config.yaml
n_layer: 13
d_model: 192
n_head: 6
n_kv_head: 6
head_dim: 32
d_mlp: 512
vocab_size: 4096
activation: "geglu"
norm: "layernorm"
norm_place: "pre"
norm_eps: 1e-06
positions: "learned"
qk_norm: true
attn_scale: 0.177
bias: "all"
tie_embeddings: true
parallel_block: false
init: "normal"
init_std_qkv: 0.0604
init_std_o: 0.0118
init_std_up: 0.0604
init_std_down: 0.00725
optimizer: "muon"
lr: 0.0123
lr_mult_qkv: 0.7
lr_mult_down: 1.5
beta1: 0.95
lr_head: 0.00692
grad_clip: 1.0
warmup_steps: 0
schedule: "wsd"
decay_fraction: 0.578
decay_shape: "linear"
final_lr_fraction: 0.0
batch_tokens: 32768
seq_len: 256
doc_mask: false
train_tokens: 363800000
steps: 11103
dataset: "wikipedia_en"
MLP neurons of a small language model. Each row is named by its layer, matrix (gate and up: input weights) and neuron, and shows model dimensions 32-127. Each number is 50 + 12 x the weight over its row's rms, rounded and kept within 0 to 99. A neuron's up and down rows have the sign that makes its largest values positive.
Before each neuron's rows, "fires after" lists the tokens most often just before its 100 highest values on Wikipedia text that the model never trained on.

fires after: " (", " \"", " re", "C"
L5.gate50:64 56 48 52 40 41 22 37 55 39 50 69 50 49 29 57 45 58 67 36 34 47 52 62 50 49 80 49 52 38 53 27 58 38 41 47 45 53 50 43 30 47 56 65 44 45 47 71 67 39 55 23 66 49 40 59 62 60 37 50 55 50 50 37 65 52 40 59 60 61 57 50 51 63 45 43 49 54 42 43 36 65 46 43 51 63 44 19 38 50 44 56 46 37 36 50
L5.up50:45 30 57 47 47 29 58 62 36 74 41 35 47 56 72 40 66 51 45 57 56 47 70 42 49 40 53 48 60 29 69 37 48 35 63 26 53 52 48 32 53 47 30 55 48 45 58 69 54 47 35 59 45 54 32 43 56 63 55 35 49 69 39 50 55 69 32 42 64 52 61 65 52 76 45 27 50 63 28 42 28 60 32 50 28 56 47 36 41 29 41 56 39 20 65 50

fires after: ".", ":", ",", " expl"
L4.gate252:59 46 37 50 55 64 34 61 56 58 48 38 57 58 49 59 45 75 38 58 37 33 34 70 64 39 45 42 42 41 62 55 53 47 56 59 42 67 43 39 48 59 55 42 28 70 42 59 62 43 36 44 42 78 66 46 24 58 43 64 36 51 53 47 61 38 51 48 32 64 29 45 31 44 34 65 64 56 83 75 45 64 43 61 65 37 46 48 55 23 45 45 54 56 49 26
L4.up252:50 51 50 28 40 36 39 66 53 34 63 53 52 65 25 58 48 41 60 70 27 64 58 58 45 36 49 59 56 58 45 46 52 37 48 55 50 26 31 57 53 59 34 60 59 49 59 43 53 59 25 48 78 66 38 52 63 68 38 47 73 35 45 64 55 47 43 40 38 47 58 45 42 28 43 66 70 57 47 54 59 36 59 35 41 50 54 48 60 73 69 45 44 76 49 52

fires after: "h", " th", " h", " H", ",", " conc"
L6.gate58:46 33 41 29 57 50 33 34 52 71 62 43 46 52 48 50 40 36 68 66 57 56 49 44 57 43 64 42 29 48 60 30 58 51 41 63 50 31 38 45 63 58 46 36 42 81 27 45 65 38 53 32 58 71 52 41 49 47 55 52 40 48 40 67 50 37 48 39 36 53 35 35 56 31 63 49 46 76 63 47 99 57 44 49 55 42 47 57 40 69 35 48 52 48 80 68
L6.up58:39 49 21 43 47 40 64 48 57 44 55 56 52 55 26 57 24 34 55 27 44 55 47 64 40 54 43 42 45 33 38 44 52 41 59 44 42 51 60 43 41 62 52 46 47 63 58 55 53 54 77 64 45 55 68 58 56 36 40 67 45 42 36 43 66 51 70 77 34 51 51 61 50 40 54 55 31 47 76 35 69 25 42 37 52 39 65 54 42 70 38 54 36 52 54 41

fires after: " qu", " F", " m", " W", " L", " P"
L4.gate55:17 45 39 50 27 20 45 39 56 62 39 28 27 58 66 29 54 48 59 43 65 48 35 47 38 54 44 64 36 30 43 42 53 43 63 67 51 53 57 36 48 45 47 32 55 58 50 54 66 69 32 57 57 60 60 37 49 40 80 35 45 48 49 60 39 45 37 67 74 44 54 61 69 50 60 41 50 65 47 36 44 44 47 40 27 51 56 57 46 61 44 40 41 54 40 17
L4.up55:58 44 44 48 58 53 46 33 46 32 47 59 53 61 36 53 65 66 54 41 71 34 46 57 52 49 41 52 68 49 83 29 47 55 37 30 55 62 43 77 58 57 43 44 64 45 56 39 54 43 47 67 52 39 54 54 34 47 29 33 62 77 40 30 40 52 41 56 64 44 44 54 69 62 36 66 53 31 42 54 50 61 67 71 47 48 46 57 64 24 47 39 83 56 44 48

fires after: "==", ".\n\n", "===", " |\n"
L4.gate119:29 66 48 53 39 64 50 48 53 64 27 30 57 54 26 44 42 60 66 56 56 75 44 39 50 41 53 40 55 60 44 40 33 46 57 25 54 55 43 47 45 61 50 54 49 52 57 57 66 53 43 34 49 61 48 36 61 47 34 37 44 75 44 38 52 89 60 31 78 61 47 60 37 73 43 43 36 49 57 38 32 40 63 42 54 24 55 27 67 50 47 53 33 37 56 67
L4.up119:32 53 43 20 47 60 41 63 53 25 66 58 47 53 60 35 57 56 29 40 37 49 53 48 59 37 51 47 55 55 27 58 51 52 53 40 82 53 53 37 57 22 63 54 47 70 46 50 47 40 35 32 60 49 45 54 66 29 31 42 87 51 66 47 77 48 81 60 34 46 39 53 54 48 59 51 39 28 55 44 57 45 48 45 37 66 66 32 52 65 46 48 53 54 37 52

fires after: "."
L6.gate42:69 65 55 52 42 50 23 24 38 16 50 53 46 62 34 45 55 35 57 48 32 45 51 67 61 49 70 42 58 64 58 65 53 61 35 23 49 46 67 35 58 56 57 46 58 64 54 57 63 20 34 37 52 68 31 56 49 57 13 44 56 39 40 53 75 39 66 47 68 67 49 39 47 48 49 61 45 53 79 42 34 61 43 67 52 43 51 39 66 67 56 55 41 55 51 40
L6.up42:56 57 68 58 36 50 59 52 51 67 44 73 46 67 50 54 69 49 49 64 55 57 40 51 46 43 45 45 65 21 31 56 74 50 47 46 46 55 70 50 70 56 56 42 57 51 56 47 68 37 46 61 60 54 45 59 63 71 45 45 54 33 55 48 62 46 28 66 56 67 61 35 36 54 46 48 43 44 70 64 26 59 53 54 64 55 44 62 67 36 39 53 66 61 34 27

fires after: " (", " \"", "==", ".\n\n", " F"
L3.gate319:45 55 48 59 49 46 75 40 44 58 49 36 53 44 40 41 45 53 39 33 53 50 59 28 42 37 59 58 76 57 43 57 59 39 43 40 64 40 45 67 49 72 43 39 51 30 44 29 66 40 29 27 50 50 42 52 60 34 48 39 31 55 39 56 50 75 44 60 66 62 52 46 49 51 64 32 67 64 42 56 45 55 72 33 37 53 41 41 69 28 40 34 42 39 59 57
L3.up319:52 42 40 67 47 46 48 49 47 47 39 63 54 56 34 43 48 63 67 73 54 37 44 60 50 41 68 45 51 31 50 60 42 35 63 33 64 24 53 56 56 60 62 56 56 47 48 24 48 53 30 36 62 66 50 54 72 44 57 48 36 56 37 67 56 63 49 54 58 44 26 34 53 40 70 45 51 44 24 54 62 56 65 45 63 42 44 47 48 33 40 43 59 33 46 39

fires after: "199", "202", "200", "201", "198"
L5.gate438:49 69 31 52 51 54 47 31 46 52 61 51 57 48 52 23 47 41 46 40 45 46 46 61 48 61 42 49 54 68 40 53 49 23 31 61 41 40 39 36 61 41 58 19 25 34 32 33 32 32 47 45 39 51 46 48 50 54 41 53 53 69 37 65 59 56 67 46 53 57 14 67 61 44 67 31 71 41 36 40 51 53 35 38 42 48 63 52 56 46 49 58 52 44 45 59
L5.up438:28 37 65 66 56 44 50 48 37 53 54 53 52 35 38 42 57 51 30 40 42 28 47 58 43 60 51 48 51 69 65 60 44 41 57 68 55 44 66 47 61 70 52 63 53 50 61 57 48 34 63 33 52 43 32 40 47 78 78 59 46 49 59 27 47 74 41 51 32 63 46 49 71 58 50 30 31 24 43 62 40 39 32 39 37 68 39 43 53 21 60 58 59 74 39 59

fires after: "==", " =\n\n", "===", " (", ".\n\n", "==\n\n"
L10.gate385:27 52 65 50 35 52 39 36 33 65 44 61 48 52 33 55 61 65 75 42 56 35 43 79 70 47 50 23 63 41 52 68 79 51 60 36 50 45 47 41 66 38 36 49 47 63 51 56 57 58 42 63 33 47 31 41 64 61 60 44 55 21 44 63 77 50 52 62 53 49 32 58 50 49 50 34 40 52 48 51 53 30 41 51 47 58 45 52 26 57 38 46 45 56 49 39
L10.up385:29 48 40 40 45 37 42 43 50 42 50 32 43 49 41 63 71 32 31 47 44 45 74 43 47 49 34 67 80 62 24 69 38 61 44 61 56 71 33 30 42 44 47 47 61 60 56 40 62 38 53 41 46 50 50 46 52 46 43 59 31 37 26 45 42 48 63 56 51 48 43 64 64 48 66 43 35 43 50 52 23 62 21 47 31 64 68 58 49 45 45 44 51 63 59 37

fires after: " the", " N", " The", "The", " new", "E"
L5.gate321:44 51 51 12 44 67 48 70 45 36 82 43 49 56 61 63 29 57 59 53 46 43 72 53 45 48 43 63 49 50 57 68 51 22 66 37 32 56 57 51 44 49 60 49 68 41 56 52 54 31 47 48 35 42 52 83 67 48 77 32 58 55 33 41 44 48 62 54 43 48 47 62 52 27 48 50 34 56 45 41 62 55 54 39 46 57 39 45 53 28 29 35 48 61 23 60
L5.up321:38 47 54 36 46 67 67 54 70 39 55 60 56 38 51 52 45 43 35 39 60 50 48 53 39 54 66 57 47 53 47 53 34 69 38 45 32 38 56 65 23 74 47 63 56 57 57 44 48 35 53 57 56 35 34 63 52 65 53 48 69 41 38 66 61 44 50 48 34 48 46 36 74 53 41 62 67 15 44 52 43 51 50 46 51 82 38 51 57 58 24 60 43 35 55 39

fires after: " (", "5", ".", " \"", "4"
L3.gate391:39 70 44 59 49 62 34 45 66 50 57 54 48 68 40 61 53 46 59 36 48 37 57 77 39 56 46 30 64 42 57 54 29 64 43 38 37 55 56 67 73 49 49 52 81 33 44 49 65 42 48 36 57 44 41 42 71 45 28 42 52 33 47 52 40 44 45 40 63 52 51 52 57 51 50 80 39 56 40 44 42 64 39 38 37 40 53 40 66 34 50 48 67 61 46 43
L3.up391:60 68 43 80 33 56 49 66 51 48 47 40 46 48 39 63 49 41 29 54 71 55 43 65 52 41 70 33 53 54 54 28 70 45 43 41 47 34 65 24 36 92 54 66 50 54 44 53 64 44 54 51 60 59 29 66 48 64 40 49 59 46 54 71 29 47 65 43 45 35 71 61 49 47 52 45 56 36 45 57 42 47 56 46 70 49 50 22 45 39 32 51 45 57 46 30

fires after: " D", " Be", " G", " F", " L", " E"
L5.gate3:44 41 65 56 47 21 35 39 54 49 31 63 45 39 70 44 53 36 39 51 57 53 64 51 51 53 49 65 32 51 66 32 46 65 65 70 28 46 76 45 35 49 28 24 52 42 53 46 73 56 60 50 72 36 54 44 49 46 34 39 63 51 42 55 36 60 65 58 45 51 51 49 46 39 53 48 26 66 59 41 49 56 33 51 31 77 43 58 55 47 56 71 51 58 50 44
L5.up3:47 46 64 48 35 43 36 43 62 48 57 41 48 73 34 33 55 65 58 38 39 52 53 64 70 58 40 72 66 33 80 60 27 68 41 71 42 39 61 41 48 55 43 46 50 52 51 42 51 46 47 38 79 57 42 45 65 48 40 39 40 53 60 47 37 58 35 45 51 43 27 48 48 66 61 56 50 58 42 54 45 52 47 28 45 50 45 29 41 40 41 66 54 43 45 41

fires after: " (", " \"", "==", " [", "\n", "==="
L4.gate166:72 81 42 46 48 22 47 62 48 47 37 40 32 51 61 41 49 60 49 55 52 39 50 66 66 49 43 65 48 47 40 48 63 36 59 40 51 51 55 42 52 38 40 53 52 53 31 48 54 21 60 38 64 51 34 60 47 41 42 65 43 63 42 38 39 65 40 60 61 48 39 47 54 57 47 39 50 51 53 48 44 50 41 64 58 54 53 49 71 52 38 52 46 50 47 71
L4.up166:50 83 26 37 32 48 57 35 29 42 31 50 56 62 47 39 32 36 62 27 70 45 36 31 53 53 59 67 39 58 59 73 47 37 63 44 45 40 52 49 49 31 41 59 54 57 45 31 57 50 42 61 59 80 56 53 53 47 36 47 65 49 40 21 48 60 56 39 66 45 37 65 56 43 48 80 38 45 56 63 67 41 50 40 47 77 49 35 36 60 47 51 75 51 49 49

fires after: "p", " p", " F", " P", "F", " f"
L6.gate32:56 42 48 81 56 39 47 56 57 43 43 44 44 47 60 38 80 47 70 54 61 54 48 55 50 36 58 59 36 42 56 62 69 62 51 57 52 56 45 79 55 67 30 34 45 73 33 66 53 58 56 32 56 39 61 49 72 52 42 37 38 61 36 34 41 52 53 43 60 39 37 39 78 43 63 30 51 47 43 67 52 63 49 35 57 47 51 55 47 26 62 59 50 49 36 39
L6.up32:43 51 67 44 51 38 49 37 60 70 40 61 46 53 49 41 61 39 43 39 63 40 48 50 44 24 75 63 42 50 51 47 50 48 44 39 58 47 23 52 52 54 69 22 61 18 33 51 21 57 36 53 51 47 73 42 50 48 59 40 64 54 33 45 28 62 58 37 44 35 49 29 58 37 69 38 58 41 55 69 47 54 44 45 38 55 49 39 59 64 40 51 68 48 41 56

fires after: "0", "200", "201", "198"
L5.gate244:42 50 38 71 72 60 81 55 55 62 37 53 38 50 35 47 39 58 45 42 45 36 56 38 43 62 61 46 71 54 74 59 55 36 43 40 53 71 45 53 40 65 50 39 57 36 41 45 40 41 49 43 50 65 53 41 43 49 41 41 80 56 57 45 35 41 42 42 46 38 38 39 53 50 81 27 32 40 36 22 41 57 37 50 42 44 39 28 67 30 28 42 71 64 48 57
L5.up244:54 56 48 50 68 40 53 47 44 60 50 61 47 48 48 41 36 57 46 55 56 48 53 43 68 37 59 35 51 56 53 34 13 50 51 39 47 51 57 56 46 67 49 54 67 40 56 47 22 58 74 48 42 44 41 68 23 66 43 46 45 70 37 54 60 56 58 75 42 52 43 65 61 71 61 41 39 41 36 53 58 56 51 47 49 56 37 40 62 39 48 60 54 36 43 70

fires after: "201", "202", "198", "199", "194"
L6.gate43:37 45 51 84 54 62 63 65 51 43 63 63 27 49 43 45 71 45 48 73 56 46 66 60 48 46 50 36 72 82 67 31 42 38 29 45 36 40 64 26 60 42 52 61 33 28 51 53 39 46 55 53 49 57 64 37 28 39 63 56 54 60 53 48 51 46 28 49 38 44 49 54 18 42 36 56 29 51 48 47 62 52 33 51 47 46 48 35 65 68 46 37 61 57 54 52
L6.up43:18 60 42 54 58 43 46 62 40 55 46 62 40 50 77 38 49 51 31 42 51 34 44 44 37 40 61 65 44 79 57 41 49 42 37 55 41 41 74 32 64 52 41 57 38 35 59 47 52 37 46 52 33 42 66 46 36 40 56 43 49 55 42 20 48 56 39 55 29 32 48 51 25 40 63 41 47 41 52 32 52 54 46 55 71 62 58 39 53 37 62 47 43 54 76 63

fires after: "1", ".", "0", "2", "9"
L3.gate486:48 69 73 65 47 35 59 82 33 54 55 41 54 55 55 43 72 45 60 24 57 39 76 44 23 63 64 41 37 37 58 54 59 39 58 42 47 49 54 61 58 41 44 38 63 64 43 42 54 54 28 50 68 45 47 38 43 47 48 45 43 47 47 46 47 50 49 26 48 35 55 60 39 27 42 45 29 63 34 38 47 65 53 42 59 38 47 40 56 33 33 47 58 54 35 59
L3.up486:30 32 68 63 33 73 53 68 43 48 63 35 21 28 57 41 70 22 76 43 42 38 56 48 45 62 47 50 43 32 50 37 34 51 37 33 41 48 56 48 53 46 56 43 65 59 50 40 50 38 55 31 62 59 42 51 36 56 58 37 43 39 64 48 54 51 48 66 36 40 48 38 72 54 59 49 50 42 40 39 55 49 54 47 57 54 60 59 69 24 63 59 43 79 49 47

fires after: " the", " (", "The", " The", " th", " Th"
L6.gate314:46 64 56 48 58 58 59 47 43 47 59 50 53 58 46 28 68 58 56 31 49 50 39 78 29 50 56 53 63 65 58 65 31 46 39 27 45 37 28 53 51 37 75 57 46 65 63 49 64 34 63 34 45 59 47 56 46 55 66 40 41 39 58 41 64 66 61 58 27 54 44 50 56 66 69 53 47 44 29 47 50 69 38 50 55 57 76 62 43 47 51 26 41 35 44 31
L6.up314:65 52 60 34 44 49 48 40 56 44 47 71 41 59 51 48 54 81 76 44 25 37 42 54 55 60 63 48 70 41 52 39 47 49 62 52 54 67 52 60 64 41 52 46 32 63 40 32 36 40 50 50 43 70 56 31 25 51 38 59 62 39 38 36 56 31 47 43 38 37 52 37 51 61 47 70 69 54 32 66 51 41 35 50 62 47 37 40 48 50 33 74 58 65 57 31

fires after: " St", " E", " W", "E", " G", " O"
L5.gate441:60 56 63 60 55 46 44 44 47 54 46 61 45 71 32 35 48 25 66 78 51 40 48 62 64 53 51 47 58 33 36 43 27 53 69 57 51 45 35 47 41 66 34 61 35 46 66 42 42 46 50 61 42 49 61 53 43 52 50 54 47 75 64 36 45 25 46 52 37 41 66 48 38 35 39 46 46 59 61 26 39 75 59 46 40 40 40 49 55 42 59 49 58 75 48 58
L5.up441:67 52 56 52 56 50 43 65 41 56 32 50 71 61 73 41 61 62 64 43 54 48 62 54 48 47 38 64 62 39 53 57 40 33 60 42 51 49 62 48 58 21 65 67 48 39 63 63 40 39 32 53 38 43 53 55 32 42 36 39 40 24 59 52 43 27 63 61 48 47 48 61 57 48 66 46 49 59 52 39 37 37 42 43 46 66 79 64 43 59 71 37 59 44 36 38

fires after: " med", " in", " m", " qu", " n", " bel"
L4.gate68:33 33 33 51 34 48 46 78 47 46 22 55 57 57 43 53 57 66 35 43 67 55 65 52 49 48 43 56 43 47 40 58 45 37 34 56 30 56 47 74 53 42 61 49 46 63 52 34 57 42 55 57 53 62 73 39 46 87 45 54 66 19 48 36 64 56 50 74 38 46 36 46 45 75 44 44 65 53 45 53 57 48 52 62 38 61 58 40 31 58 44 42 39 66 55 40
L4.up68:38 63 67 56 52 67 51 50 37 75 49 48 42 59 54 89 37 57 51 43 52 59 71 69 41 55 51 45 33 62 82 60 58 60 44 44 46 60 58 74 41 52 40 59 61 48 40 57 73 59 46 48 43 59 39 46 43 52 45 49 53 52 55 35 58 40 34 67 47 39 47 87 60 47 45 56 42 57 43 36 41 63 64 61 41 57 43 61 55 35 67 24 71 51 30 38

fires after: " the", " The", "The", " N"
L4.gate274:64 47 54 25 31 59 53 51 50 59 82 53 59 67 68 50 37 54 69 37 45 61 44 40 18 54 52 63 59 50 47 53 55 40 69 63 57 48 34 42 47 48 63 53 53 52 55 28 42 38 56 25 67 64 46 79 61 60 66 52 70 56 50 50 53 57 62 40 52 39 51 56 57 53 40 47 27 39 42 46 61 56 35 54 60 63 29 45 41 62 71 37 55 72 33 58
L4.up274:28 60 45 61 52 36 47 47 55 45 50 56 56 37 58 27 29 56 43 57 56 76 79 22 67 44 60 53 57 62 39 50 43 44 51 43 63 56 35 68 40 32 43 74 59 53 68 36 63 38 37 36 49 60 60 52 60 50 54 28 34 43 51 46 63 49 71 67 45 45 53 70 70 37 44 55 46 36 57 43 59 52 59 55 45 61 29 60 45 57 47 49 45 46 44 46

fires after: " H", "h", " h", " sh", " B", "-"
L6.gate290:22 51 55 24 50 48 55 44 47 27 37 55 53 50 34 48 53 56 53 53 75 55 35 35 37 38 50 60 60 55 51 40 46 43 61 39 50 30 59 54 58 59 53 44 52 51 53 49 70 44 37 70 65 45 41 41 47 78 66 48 37 49 64 43 54 43 37 55 65 34 67 34 45 75 62 31 44 51 67 29 51 56 43 51 51 30 30 50 38 72 42 64 72 67 79 48
L6.up290:40 39 38 48 54 62 44 61 38 55 43 53 57 31 64 61 63 81 41 60 50 64 51 42 57 54 33 34 53 62 45 53 33 49 48 52 41 55 44 39 33 72 57 49 64 66 49 56 58 56 65 61 45 46 64 44 67 67 59 49 65 68 64 73 47 39 68 48 45 47 29 61 41 56 60 20 57 51 53 61 51 58 59 44 60 25 42 55 46 45 56 55 56 32 50 62

fires after: " (", " \"", "==", ".\n\n", "–", "==="
L10.gate498:41 65 39 34 55 34 66 35 54 55 49 61 62 57 35 67 68 44 54 38 71 37 48 60 66 56 42 60 69 55 61 62 45 37 48 23 40 35 48 50 56 32 59 44 46 52 57 31 46 49 48 41 50 43 40 31 79 69 67 43 83 41 55 43 52 72 49 49 52 41 43 46 55 55 42 51 39 32 59 40 46 50 39 46 47 51 50 43 69 40 19 67 62 48 27 34
L10.up498:36 53 48 60 32 56 41 58 46 59 55 54 49 70 25 54 33 73 54 54 64 51 29 60 20 54 72 48 61 58 59 36 54 69 47 58 56 37 60 42 58 56 61 48 67 53 51 42 43 46 40 47 47 35 35 35 38 49 53 54 49 60 57 49 64 49 63 43 50 42 52 50 64 30 68 49 58 48 37 62 28 45 38 67 56 64 43 69 63 59 36 34 68 34 48 41

fires after: " v", " en", " V", " cont", " enc", " ex"
L6.gate244:50 47 67 56 72 32 28 67 31 50 58 65 71 52 58 82 55 40 52 39 49 60 32 54 64 55 57 46 62 41 48 65 65 72 33 35 53 51 45 79 48 50 53 37 56 55 53 41 63 62 66 35 37 64 38 56 55 56 41 55 36 34 42 39 69 57 43 46 42 55 39 53 56 39 36 57 35 47 71 60 70 53 49 43 61 39 38 26 21 50 53 42 27 28 42 53
L6.up244:22 44 48 57 40 58 34 56 32 40 78 52 68 57 49 51 64 43 61 59 72 62 60 58 46 42 58 72 55 45 70 55 48 48 62 54 51 58 49 49 54 39 36 55 46 54 51 43 56 53 40 46 41 51 65 65 61 68 47 44 57 58 45 50 34 35 41 43 43 49 55 45 44 28 64 65 57 67 44 47 48 38 52 59 75 57 62 72 47 60 35 58 51 43 44 69

fires after: " W", " L", " D", " th", "W"
L4.gate313:51 43 38 52 37 38 47 45 39 55 30 42 52 57 52 51 35 59 69 40 37 43 18 48 53 56 63 36 57 52 53 51 25 57 44 31 56 47 83 60 38 44 65 49 37 52 51 67 42 38 49 83 48 37 65 52 63 57 47 42 46 44 71 53 40 55 40 29 18 50 59 45 45 68 30 59 42 55 42 61 51 63 29 56 62 56 28 54 45 78 51 62 42 31 51 66
L4.up313:48 45 46 60 65 68 39 42 48 57 43 68 45 64 58 45 53 62 39 41 49 62 57 41 59 47 42 54 75 33 35 28 35 31 51 42 51 59 23 59 40 56 62 36 44 69 65 54 61 57 46 58 37 41 44 64 42 47 43 58 38 45 53 53 58 75 55 69 41 63 55 40 54 67 50 43 51 44 46 54 56 53 64 46 61 37 47 75 54 66 48 50 39 33 56 44

fires after: " M", " m", " N", " n", " V", "M"
L3.gate146:61 65 46 35 54 52 44 53 53 55 46 46 26 74 48 44 47 52 45 50 43 70 30 53 39 61 51 43 30 44 38 45 57 61 73 62 57 42 43 59 54 63 58 34 40 46 49 53 48 52 66 54 41 44 58 58 62 31 44 17 48 40 68 56 36 75 59 63 80 39 46 53 65 55 50 48 59 74 41 60 47 38 38 57 49 49 34 32 72 66 39 68 51 52 65 43
L3.up146:43 47 49 53 65 41 42 37 50 33 35 41 40 50 80 57 53 48 58 38 53 68 58 71 44 42 54 53 57 43 80 66 41 62 42 32 49 41 43 57 49 68 51 33 44 64 40 39 59 69 27 47 40 41 30 62 51 70 61 54 58 74 54 55 63 66 47 67 53 59 26 55 41 36 36 66 53 77 67 45 57 61 54 53 42 39 49 34 38 51 35 30 76 65 37 43

fires after: " the", " The", "The", " death"
L3.gate54:64 61 71 50 58 55 61 60 56 48 83 69 64 55 63 42 54 52 51 38 37 76 60 25 61 42 67 44 40 48 50 52 43 42 65 26 36 30 57 55 30 53 56 52 43 52 62 37 35 41 52 66 62 14 46 59 51 42 64 44 55 45 52 44 47 55 57 41 35 51 61 65 55 65 64 64 54 38 48 24 43 45 50 47 48 52 35 47 47 62 43 37 41 58 25 36
L3.up54:56 50 39 52 48 41 48 38 38 47 44 45 57 46 47 50 42 70 48 55 44 64 53 28 52 32 43 28 41 60 50 63 57 38 50 23 33 54 56 78 57 30 53 71 37 86 74 45 48 25 54 58 50 48 39 54 51 54 47 75 66 44 47 55 39 41 52 49 35 44 44 51 55 61 32 52 39 47 44 60 62 37 34 54 52 59 45 58 60 28 63 72 55 39 57 49

fires after: "-", " un", "M", " (", " in"
L6.gate341:53 44 65 61 47 42 32 62 68 34 49 38 33 76 59 63 45 29 58 66 71 23 74 56 43 41 64 43 56 42 49 51 53 72 50 55 39 49 54 48 34 51 40 43 55 43 32 63 45 51 44 60 43 32 49 55 66 54 71 24 38 58 41 59 63 55 52 68 39 56 37 57 54 57 51 34 36 68 46 34 25 48 52 23 48 58 34 26 40 73 48 65 70 39 36 70
L6.up341:67 59 53 48 61 42 55 48 62 37 47 48 58 49 46 40 70 49 42 58 51 29 33 60 66 31 41 61 48 43 53 27 45 50 39 44 40 46 76 35 45 42 39 47 67 23 38 74 71 52 45 66 30 51 40 75 46 35 57 32 61 65 74 45 53 57 52 38 56 47 56 61 45 54 45 45 60 50 53 33 30 52 39 40 55 57 27 34 44 50 46 39 35 44 50 58

fires after: ".", ",", "6"
L4.gate253:45 85 61 50 66 45 43 57 58 45 52 31 59 38 46 47 61 59 39 49 28 48 34 58 49 39 41 60 43 42 55 44 53 63 44 32 41 62 50 52 44 41 49 30 54 71 48 57 65 39 41 43 67 53 54 41 53 52 37 55 39 44 50 53 39 51 27 48 48 76 53 58 60 36 31 39 24 61 59 37 64 63 63 69 63 40 39 25 39 60 47 53 40 64 40 36
L4.up253:50 57 47 24 59 47 28 44 61 45 79 54 38 48 26 71 48 41 37 51 57 52 46 62 37 53 68 67 32 34 48 46 37 52 39 50 37 50 70 42 76 74 65 66 59 60 73 34 65 59 58 55 55 36 44 31 49 66 38 41 73 41 45 75 62 49 51 46 39 40 42 46 43 30 39 58 57 47 57 30 57 40 66 51 55 50 39 53 69 64 36 60 42 52 45 44

fires after: " K", " h", " H", "M", "h", " m"
L5.gate475:56 74 46 49 52 49 36 25 49 58 47 39 54 53 57 53 51 76 43 62 45 39 53 59 32 74 44 38 48 32 47 58 50 58 71 45 31 56 51 51 35 49 46 37 46 38 44 64 54 63 42 70 42 44 47 62 37 33 52 34 58 39 58 62 29 49 51 38 66 45 33 53 68 31 58 47 66 71 37 35 41 58 50 72 50 45 44 52 55 68 42 43 46 52 58 54
L5.up475:65 57 54 52 40 60 42 21 36 43 53 51 33 42 39 36 56 51 59 55 39 40 32 74 49 47 69 66 60 21 59 66 42 61 52 41 62 52 35 52 56 44 50 61 37 64 55 38 42 47 36 44 58 25 82 67 30 70 58 59 50 52 48 50 41 33 45 76 42 33 50 64 53 61 51 51 19 52 40 68 52 46 64 29 44 33 49 63 40 55 59 65 31 54 53 31

fires after: " |", " P", " p", " V", " v", " app"
L8.gate291:43 67 53 56 59 20 44 64 48 44 34 54 69 59 82 63 33 53 57 55 44 33 50 58 65 52 36 46 27 50 24 51 47 58 34 63 53 38 59 56 43 52 55 31 45 66 54 41 38 63 68 56 35 66 44 55 66 41 46 34 53 50 60 33 56 69 65 39 52 55 52 56 60 51 43 52 54 65 77 74 53 42 53 46 41 38 41 42 47 47 30 55 63 60 41 48
L8.up291:58 49 38 47 55 50 41 43 60 44 72 56 44 52 44 70 38 44 67 42 58 45 61 66 62 57 16 47 38 28 73 59 42 66 55 57 58 60 41 34 68 53 57 49 35 39 46 63 35 31 43 50 57 65 50 66 53 54 73 45 39 64 53 64 53 71 39 60 55 52 40 49 52 54 34 31 55 55 55 74 64 41 54 51 44 49 44 57 53 53 28 59 58 61 76 44

fires after: " \"", "==", " (", ".\n\n", "===", " =\n\n"
L3.gate389:45 57 54 53 28 54 34 37 30 36 35 50 52 55 58 60 44 50 69 35 62 39 64 37 40 55 46 45 22 62 53 34 46 25 41 47 59 36 50 38 60 43 52 64 63 52 41 68 42 57 42 45 54 60 28 58 52 40 37 58 48 58 51 36 41 48 48 54 69 43 39 72 40 62 42 73 36 60 56 51 60 55 63 53 77 57 46 29 40 58 66 52 50 70 62 65
L3.up389:55 49 53 43 49 57 56 49 38 47 45 54 65 44 51 59 63 39 61 51 61 40 47 52 57 24 71 66 75 50 42 66 85 67 59 40 49 45 47 44 37 49 42 43 60 43 61 43 51 31 45 32 26 48 45 45 59 49 54 39 38 66 46 34 27 46 51 59 70 39 58 35 32 50 45 40 42 58 62 33 37 45 50 53 45 70 35 51 47 33 68 40 56 49 58 35